config = dict(
    n_layer=11,
    vocab_size=8192,
    positions='rope',
    attn_scale=0.324,
    extras=['capped logits'],
    init_std_qkv=0.0236,
    init_std_o=0.0,
    init_std_down=0.0,
    beta1=0.9,
    grad_clip=0.5,
)
MLP neurons of a small language model. Each row is named by its layer, matrix (up: input weights; down: output weights) and neuron, and shows model dimensions 96-223. Each number is 128 + 32 x the weight over its row's rms, rounded and kept within 0 to 255. Numbers have three digits each.
After each neuron's rows, "fires in" lists the words (lower case) most often at its 100 highest values on Wikipedia text that the model never trained on.

L3.up956:118097135126127130125116070111126158193135037079062111134092125173148068119109126057111139147162134109158142071133081089111124085146163108110077149107057113127168145131134181129118126133123120112102147087163110171144109135188135126144152145141100155108118079084122109156067174075141125156158194135109112185174104109122141199159054127144142131091136096050113232099125048124026123108118
L3.down956:137143144108107122123178149173125079131099117124112126154114113087099136120103103192056106119132097083165159162044078098113069129150118145133097098087120135171144134160130081069094192161137081143118057085182102218138132103127097073138145118116122125131163180098037147127115129136144138119172112133095057178103174124118099092141132154132169121128091105122143098172187148128148126092128
fires in: "of"

L7.up880:148156139105168091133119146114096124174151136204113148171200097146166098157125139095114106152145108130105118155145194152176137124187185123120126105067200139117095179105119120104139063166109069167155107157144140123142102082114141091116071150106130072100177129085106162143163092133160133162160146162070138121110137154111103152150142128168124158101141101097138146090124103092120185093100
L7.down880:114096134098114121095177109176131111129052156174049102129141173089159173130154190123101103123156068069138106134165166137103104045136143103094077125113129140116077098058109059133115114171137124209166135110139073197136133145136212084096136144166144113103130136082132195160197098114131123116107140109133160125109146144120135149160107120120133149125200082111054143131138135116148138152153
fires in: "and", "but", "he", "who", "then", "she"

L3.up476:147151149150110156184141130148096112157150142185060145100176133151100133139118136136125170158151179140125109114145162125101106077143116156078125114116101106126083152138122181174129176077071111132171166080132144115071105119145140192092158106068146160119130090062173161140165130068130117093147136142127171146102105086131107139170079144145107120025153094089123174104120142119188128104087
L3.down476:163093093151152138132036106120150102140000130166110126188119160154141112100122205126107148151129135138108091103099112175121168086073151116138136151134137132131114070094121105074163083152178164144139117126188099166154081135112130122146089133121148107093133166165160165105164128127129170162062113096101124208132121124116128126179108055150154125119157108109088109195172104073144124165201
fires in: "who", "which", "but", "while", "he"

L5.up935:101134119118160153142103146105152117098139137148098132124140107166188102111132093120076099123139125122104113108163108131167161109168177172088111167140096131099171128136138129114125132129128089167073127162111122050185119172135131152153156145203143066135174131144105140151125091141117162149132122135176071145210129130174099100105107092143111159124116060099138134152186173180114111079087
L5.down935:140150143153160148155165081144096151114046116090161160110141138095117162099141144113128184147091182139135143128183114130141115120044120086158195132119156147153123137107088102126128158097153108081152069153097104145114158153170157167053126139052169100108080134137076129127132093164133103051125118113075099130082189159107158080102156144149142130104134099099132134189125106123150115162138
fires in: "to", "of"

L8.up535:162075133153123102111158180141196183086130123142053112156133130164162076078129150123127083129162056109144123096188114128166153152096187098094165137073175134192110145068080111176168111158117089157109152106181105125125113125125091199205146129143146146147116089132152123136165066131115076115093140174098069133177180107113116155121162129148083116080133098122164114146169172155124155092080
L8.down535:140163134139160125080138141145106156138000140143128112081130154127100137114133132074146136124106113123106139107172155201123145121137131171096109118188134145138123087115165136146078084157157135091111105140173152117136084083137152151057151188112105154121101097093144181185170120105131114170138131133173142157098148112127121100116175139117086143113149067161119101136098079087147099139157
fires in: "in", "to", "who", "where", "on", "at"

L5.up219:142201081140086144144131166134129053131136133115125204104124134146191111071169174063182112151118147173119149101133162117158172112112168148091118174087160082105128160096097131108204147137117166156120126077131139069165116169180167159109141150124141102147135150104143120073115081153149103118159100110186139116168151125108208153115113093129110129100131121089121237132146102178122130115099
L5.down219:164138177140139150135134151145153140177002122056098130093120141116158121067142114145035144096179140127090129186129172119130144155073105160146178181124107134188158129147120160146155107103107141137155068132136104148114137131140071168133099208132125127135060108171106088155138099130122138182133090124069092113086139113112127143119169119116110136169133143111105153173134105079146143132145
fires in: "by", "from", "with"

L8.up125:114101103139091091164080115078118106102144118172121133147124135146165101106128107148148079116122141105176154141079158080146187142187185187097126151101160129048153156172139145137140061131122168062063140151142069157155158093155170157105130137107150100105128109154133159131109099166141119157172122118170061096151121100149103085122129135120088141101177088134200114096180157166095106200057
L8.down125:164112066048163115186127160169123129165165156097129161168151117105110110148095159132063119159127189101078087125109118146142107187090139090137129108116100149133159129092147123168147103094117139108091124102078102129147082083110106151109174167065141098149139122126181155098115200189089147118065114131129128108140141120146091140162063123090149124073140114114062157089123123132136157104120
fires in: "in", "upon", "after", "no", "on", "at"

L8.up423:109139146094138146122160121116158165169145122142170095091169140175092126127159130198163140107192175109097078204113173097140150112162116151112111077156120127084108155156147152118158117122099149116139101137163119095089128184102107120088125151137155178132195103156105117182184134138122198158145115114093103147073133163132138204151163097134100060154154161106145134096125140113052067145166
L8.down423:133165105138099146084140171164170130102076174158077153171116081130097091166126160158118137125106156075134106119097106125131071095151143047135111121143174141088071144095136147124081106066122081138180132134114193116119130123064143147186181159107166094170203109112196122159141164155113085136146123124115171116135102129087071145093110109113150077102107093095123118099191068147095119110160
fires in: "in", "into"

L7.up110:144114122122045102123133057140135115135138079149080147127132105170159117153096102145098111116135166145127136085158120065115164124148143175060142124122147114150161168121157168172119073157084128127119142131072113130095105127100143196124119110137135133139089126144190169136119132080122074102096134155130093055128142158127157093136078147128110135076126182171087135128057184123113153112109
L7.down110:122167096161139145151093137099122156134122105127112124117147089119121132171156106141135171143120114171155158189208114161115136079094118222113097122165155139103078179109115154115080095214115130127049107145140157123123105061048109165080154125160113108118105110122088111195138140145137143124117121164155137106133170136131114152081159074081113109102110194123072087139126153122093149164086
fires in: "at", "on"

L5.up132:148164077155143144169129147108165178126148115156109106122199082148131120139124158131182156113141177155117122120183139158090186150128188126088155103186126091115115137125092171188094100180112171104072135160106155078124126179078122164204100155079158150126118149128164155098122137108149099143152109125066075091119082115138071120112111138137097143115114107137109157141164149096116123105112
L5.down132:118216121126142146093109125157150205091113121096107142121144099137145124122137097130042119124202198097081103144113113122121102079127104157054113156155095159126102114111137057165118116094121129194134126067071042126116110101177129189071183142108144121170107085138140087162138120129117086138119099171134142148094091080109144157160115112103143150086125175186111155146112138113113140100151
fires in: "to", "on", "into"

L5.up745:122117073152141131116067136136113124166148128133131107131154089154114078107162171114154097125135150162105046202081154088198120102116147213135124137088139168171129182198098149074129119162068150085165133126140093153018136155172163147108096147132097078088164087122122104138136094105136108107144140093158094135187105144096162150142092113127070106126126109131118098108120163123171057144159
L5.down745:157148121105171147066116095150112124156000097100021119182124137136089112141085121129098117111110160206113095215112098086108066104141133088128221158164143096073109129142085154141110180108217126168135132154066150151134115143103115093135092119106133121138127140137109159110170124136157111164159172143188134116114073083103113106122148102142141092121148120139144105128118106103100210099110
fires in: "american", "a", "british", "an", "indian"

L5.up4:120154124093100145158079075111134133082141126161156089122159144144140090198136083141155102168114187192075141162151202117137093129160121123127105135114100164175109154134158109175144154130160153143111134131120192136050116125179162123116094133172133118103091095159165102117164117135119118113152080107144105078151008173125183112063139099099120177122173128060100210134174114165113143108165
L5.down4:147149124090113145114144105176096145124046096107068097166102231138133172113159079130118094082104130213108099113161152163130138159122153164145100099140075150141127091146150155105164115086155164154139134126119133147089090122123121140133202166112082162152145149115127127119136129110095128121093148129115152110213170100137122085135109153151077141139124156174186101106119114154159184077087
fires in: "a", "is", "an", "one", "that"

L3.up251:125164102124132161120109126166132113186138149136136169153156048132089083116145154087112106117141149115091121111177131159101182145116149126097131092126133120155117148122132175128123130130075119075135135144109145139055064110102135137206143159064143176134130148088172181127188105139142097149137137193096142093116109128098089145123123225121071163099101131016141189120155045059115125130142
L3.down251:163114119144098120108108078125158111141034144144122123133149139133131170181083107127108107122136127095139132137075113122097129123167121112116107154161174145142076096116136134177130092059166113122160105125111141100125139055140081165141134162132104164126114155147138112136144117119165108102075140090104138063110063099144052170122176137096133043186122133129108158110121074082064100173161
fires in: "to", "into", "taken", "has"

L7.up239:142159134108144144150120113164162117138144100156108151057118140107168115142132095162070137112141178171166107090160171062085184106179185154094123095090187119149162146167152162123142085126089127121121117153119116133065130098166141156101125115095159076116142127076143187088138077100123109166157129159120143077151163087114164132124089135132085167039136055146121090016136168126137146142118
L7.down239:163127127153168115124126095117106154112089081083074127133172100112125129158146097160169133090141109132155173112099088133150103166117166170146136199146090124128130114054129191111115103131166102137161123075101095201144123097143085168126146137109120138156140187110118171123107114187098060138092079145157098139104107085146122128122122080167085149117193164149182144097097085146148156124111
fires in: "in", "on", "with", "during"

L7.up288:138131112069172108157135102216165129113136131172177162173171149158114109133155110148164113121164152103141122133163206141165136118166097176167111079086153140092131147147091186101142087109126151105070079140137086096102154115154099102149126197134140087077136131176105087087104102096099154175054108131125096088130167130123132169190081102132097096151149143108139145083154154126143097126155
L7.down288:185127175128052071139128117091094147180147146098142124155108125087148107190146128152211133137108142144169101164127147097106142119162160097169157120134135106154170174135103077095159131102123167093125096129063138155167057082086144164121110102143110180170148142106173133127136162123193148194128152134129183173177158077137132110146098126098140138141103147086159104124084173102138170125080
fires in: "in", "on"

L7.up682:138170053130111148135102119133148140160139123114150107159122119159152113178113168103100133148085201170068088132171170107149127090132143104115103135089138079146122151124130138152222109215120187124119123187114114142074099173195089160116099127186180145062107125108115102126115111119123128158118107068110093074180144070118160151127108058176105138136088118120173192103154126148121095134118
L7.down682:112059150109150101097150124156161149111097138146130154111149088103088141164095122145112080143153137046148165213153139136118142191119094168132117095145131104118219128140090144151162080153135100121120099163120062201166127041043123171139150190151108121127085139115177098160121139111138119170139084149121126154107154124108138139131134125083163136156087137108109171140121119075160152067121
fires in: "of", "by", "in", "to", "on", "into"

L5.up30:100100094146081101156134129098133131085136100174124053082130072207075081147131184096083122133157112142108109079100149184125141115094145117127139125083154088145153152128167153104153114117151164152136202096142147133130135200146175083101105144132159108098086117078109098113120147035163159115149150092145090112151140094107203189149133149122119127142157119165147165151043166177162129145137
L5.down30:150154156141170113111124116135131124133111107148140147094113090091061129108122142088080180139106115132147102144086143119065125147106157162124124164107127175167195121168105107136148196120183098164127057075144115231146150041119157129168159144125118183127159122152117108116056109131166112073186228112134145094120138068126132107163188123126132106160079113096101105175140190135102094192140
fires in: "of", "and", "for"

L5.up94:103159094173101108174138145142193112139130139130076123158148093131170110140213074127120107155116079116115114145181155112147163155093135120109125116132094110113136138189139089121134087104128187114088110176133105145168136071134101132131119099202166094138134088145152130108099093142134157191117171098176150107125160142103122150111143105166148100138137140140169196116133159147084164131157
L5.down94:153154102141142150118141126126138124125103153149150169082110115090051200043108163154107142168096133126112110135166079144213100143184130088125094130198116123155135125165129167106110140120126065163127111125148182143102150168160123157110156163179154008158093067153159139155188162162093179119143093170108139142087172112083110120133093128169087185054120094098157146122170114104117118127081
fires in: "in", "at", "by", "to", "of"

L5.up456:120171072086143088149141092129187169133138176133066120086113114201120068053119164088112173139112146140097103094190088152146164115116119090116156133084140074124148159090105146128209118153126108116111121123152086108144110132119193116178121138139150126117059130090152109134115145129145133135121188129125108125165096121084151188147043118136075120169108115180154195135113090167072118155065
L5.down456:095124134152134116142139150128100069075151077141099106081113143122119090097096135137141119162103129110137151166132133091103098104110120161126100117106138109174116129125139129086109119139074093120075092115201060160101134150130148105131187124193131135127156096111086088159157145140193127151152142108091113120136226123102104103144170154182120125172137096116155096129154142112146090180101
fires in: "of", "the", "for", "emmanuel"

L5.up173:060083111127121073146106089152151156168130094157110205150105153167127098117159140079170079163141150159071101139102123092120162152080072116071125195082149082166157179127107129145134108125086134127111126108193111121148078159155174131193103168162116149108064119047159100087115126094165116134109188107129170088146112125091159169169094169133111096160098172128185181144149142175035131134111
L5.down173:176130187163156128132191149093109079079153085124133130119136153167090113058106209159059167123121089098146115093143125074193135107102147185146123131139136101166138199158136112095078113088128088127120090150210124150138111076143144169152132168111145105168172110082101119137145168140195104145146182080119107153091196177145110116161174155102146123117132155116152140122126160104130143146098
fires in: "of", "bailey", "for", "emmanuel", "the", "historic"

L5.up666:139164134138123112179123151000064129161145196108091161167181077116087114136140178130118164116130116111146138137130138125131133133158147145098115135112144180147145143151143153154122104133084115137139137087096140086084094155091159153126111072082156157118175110080181163105179127132132072142116163147144186217141165133156119180166145175178136143078184128120188081150131137109139083078098
L5.down666:204129135134114113106142095141135098108069130109121145139146097114110136161167138124107087191134149144114114114140118169096151095106132150136113138182095150111118039110146101168135094145118076177131178100139100142127096157106099069162151139107133158110142076175151130156182096142122134121055196139132122125117095153124133185136105151129141116124111075098167155201138141152151165049112
fires in: "and", "but", "however", "so"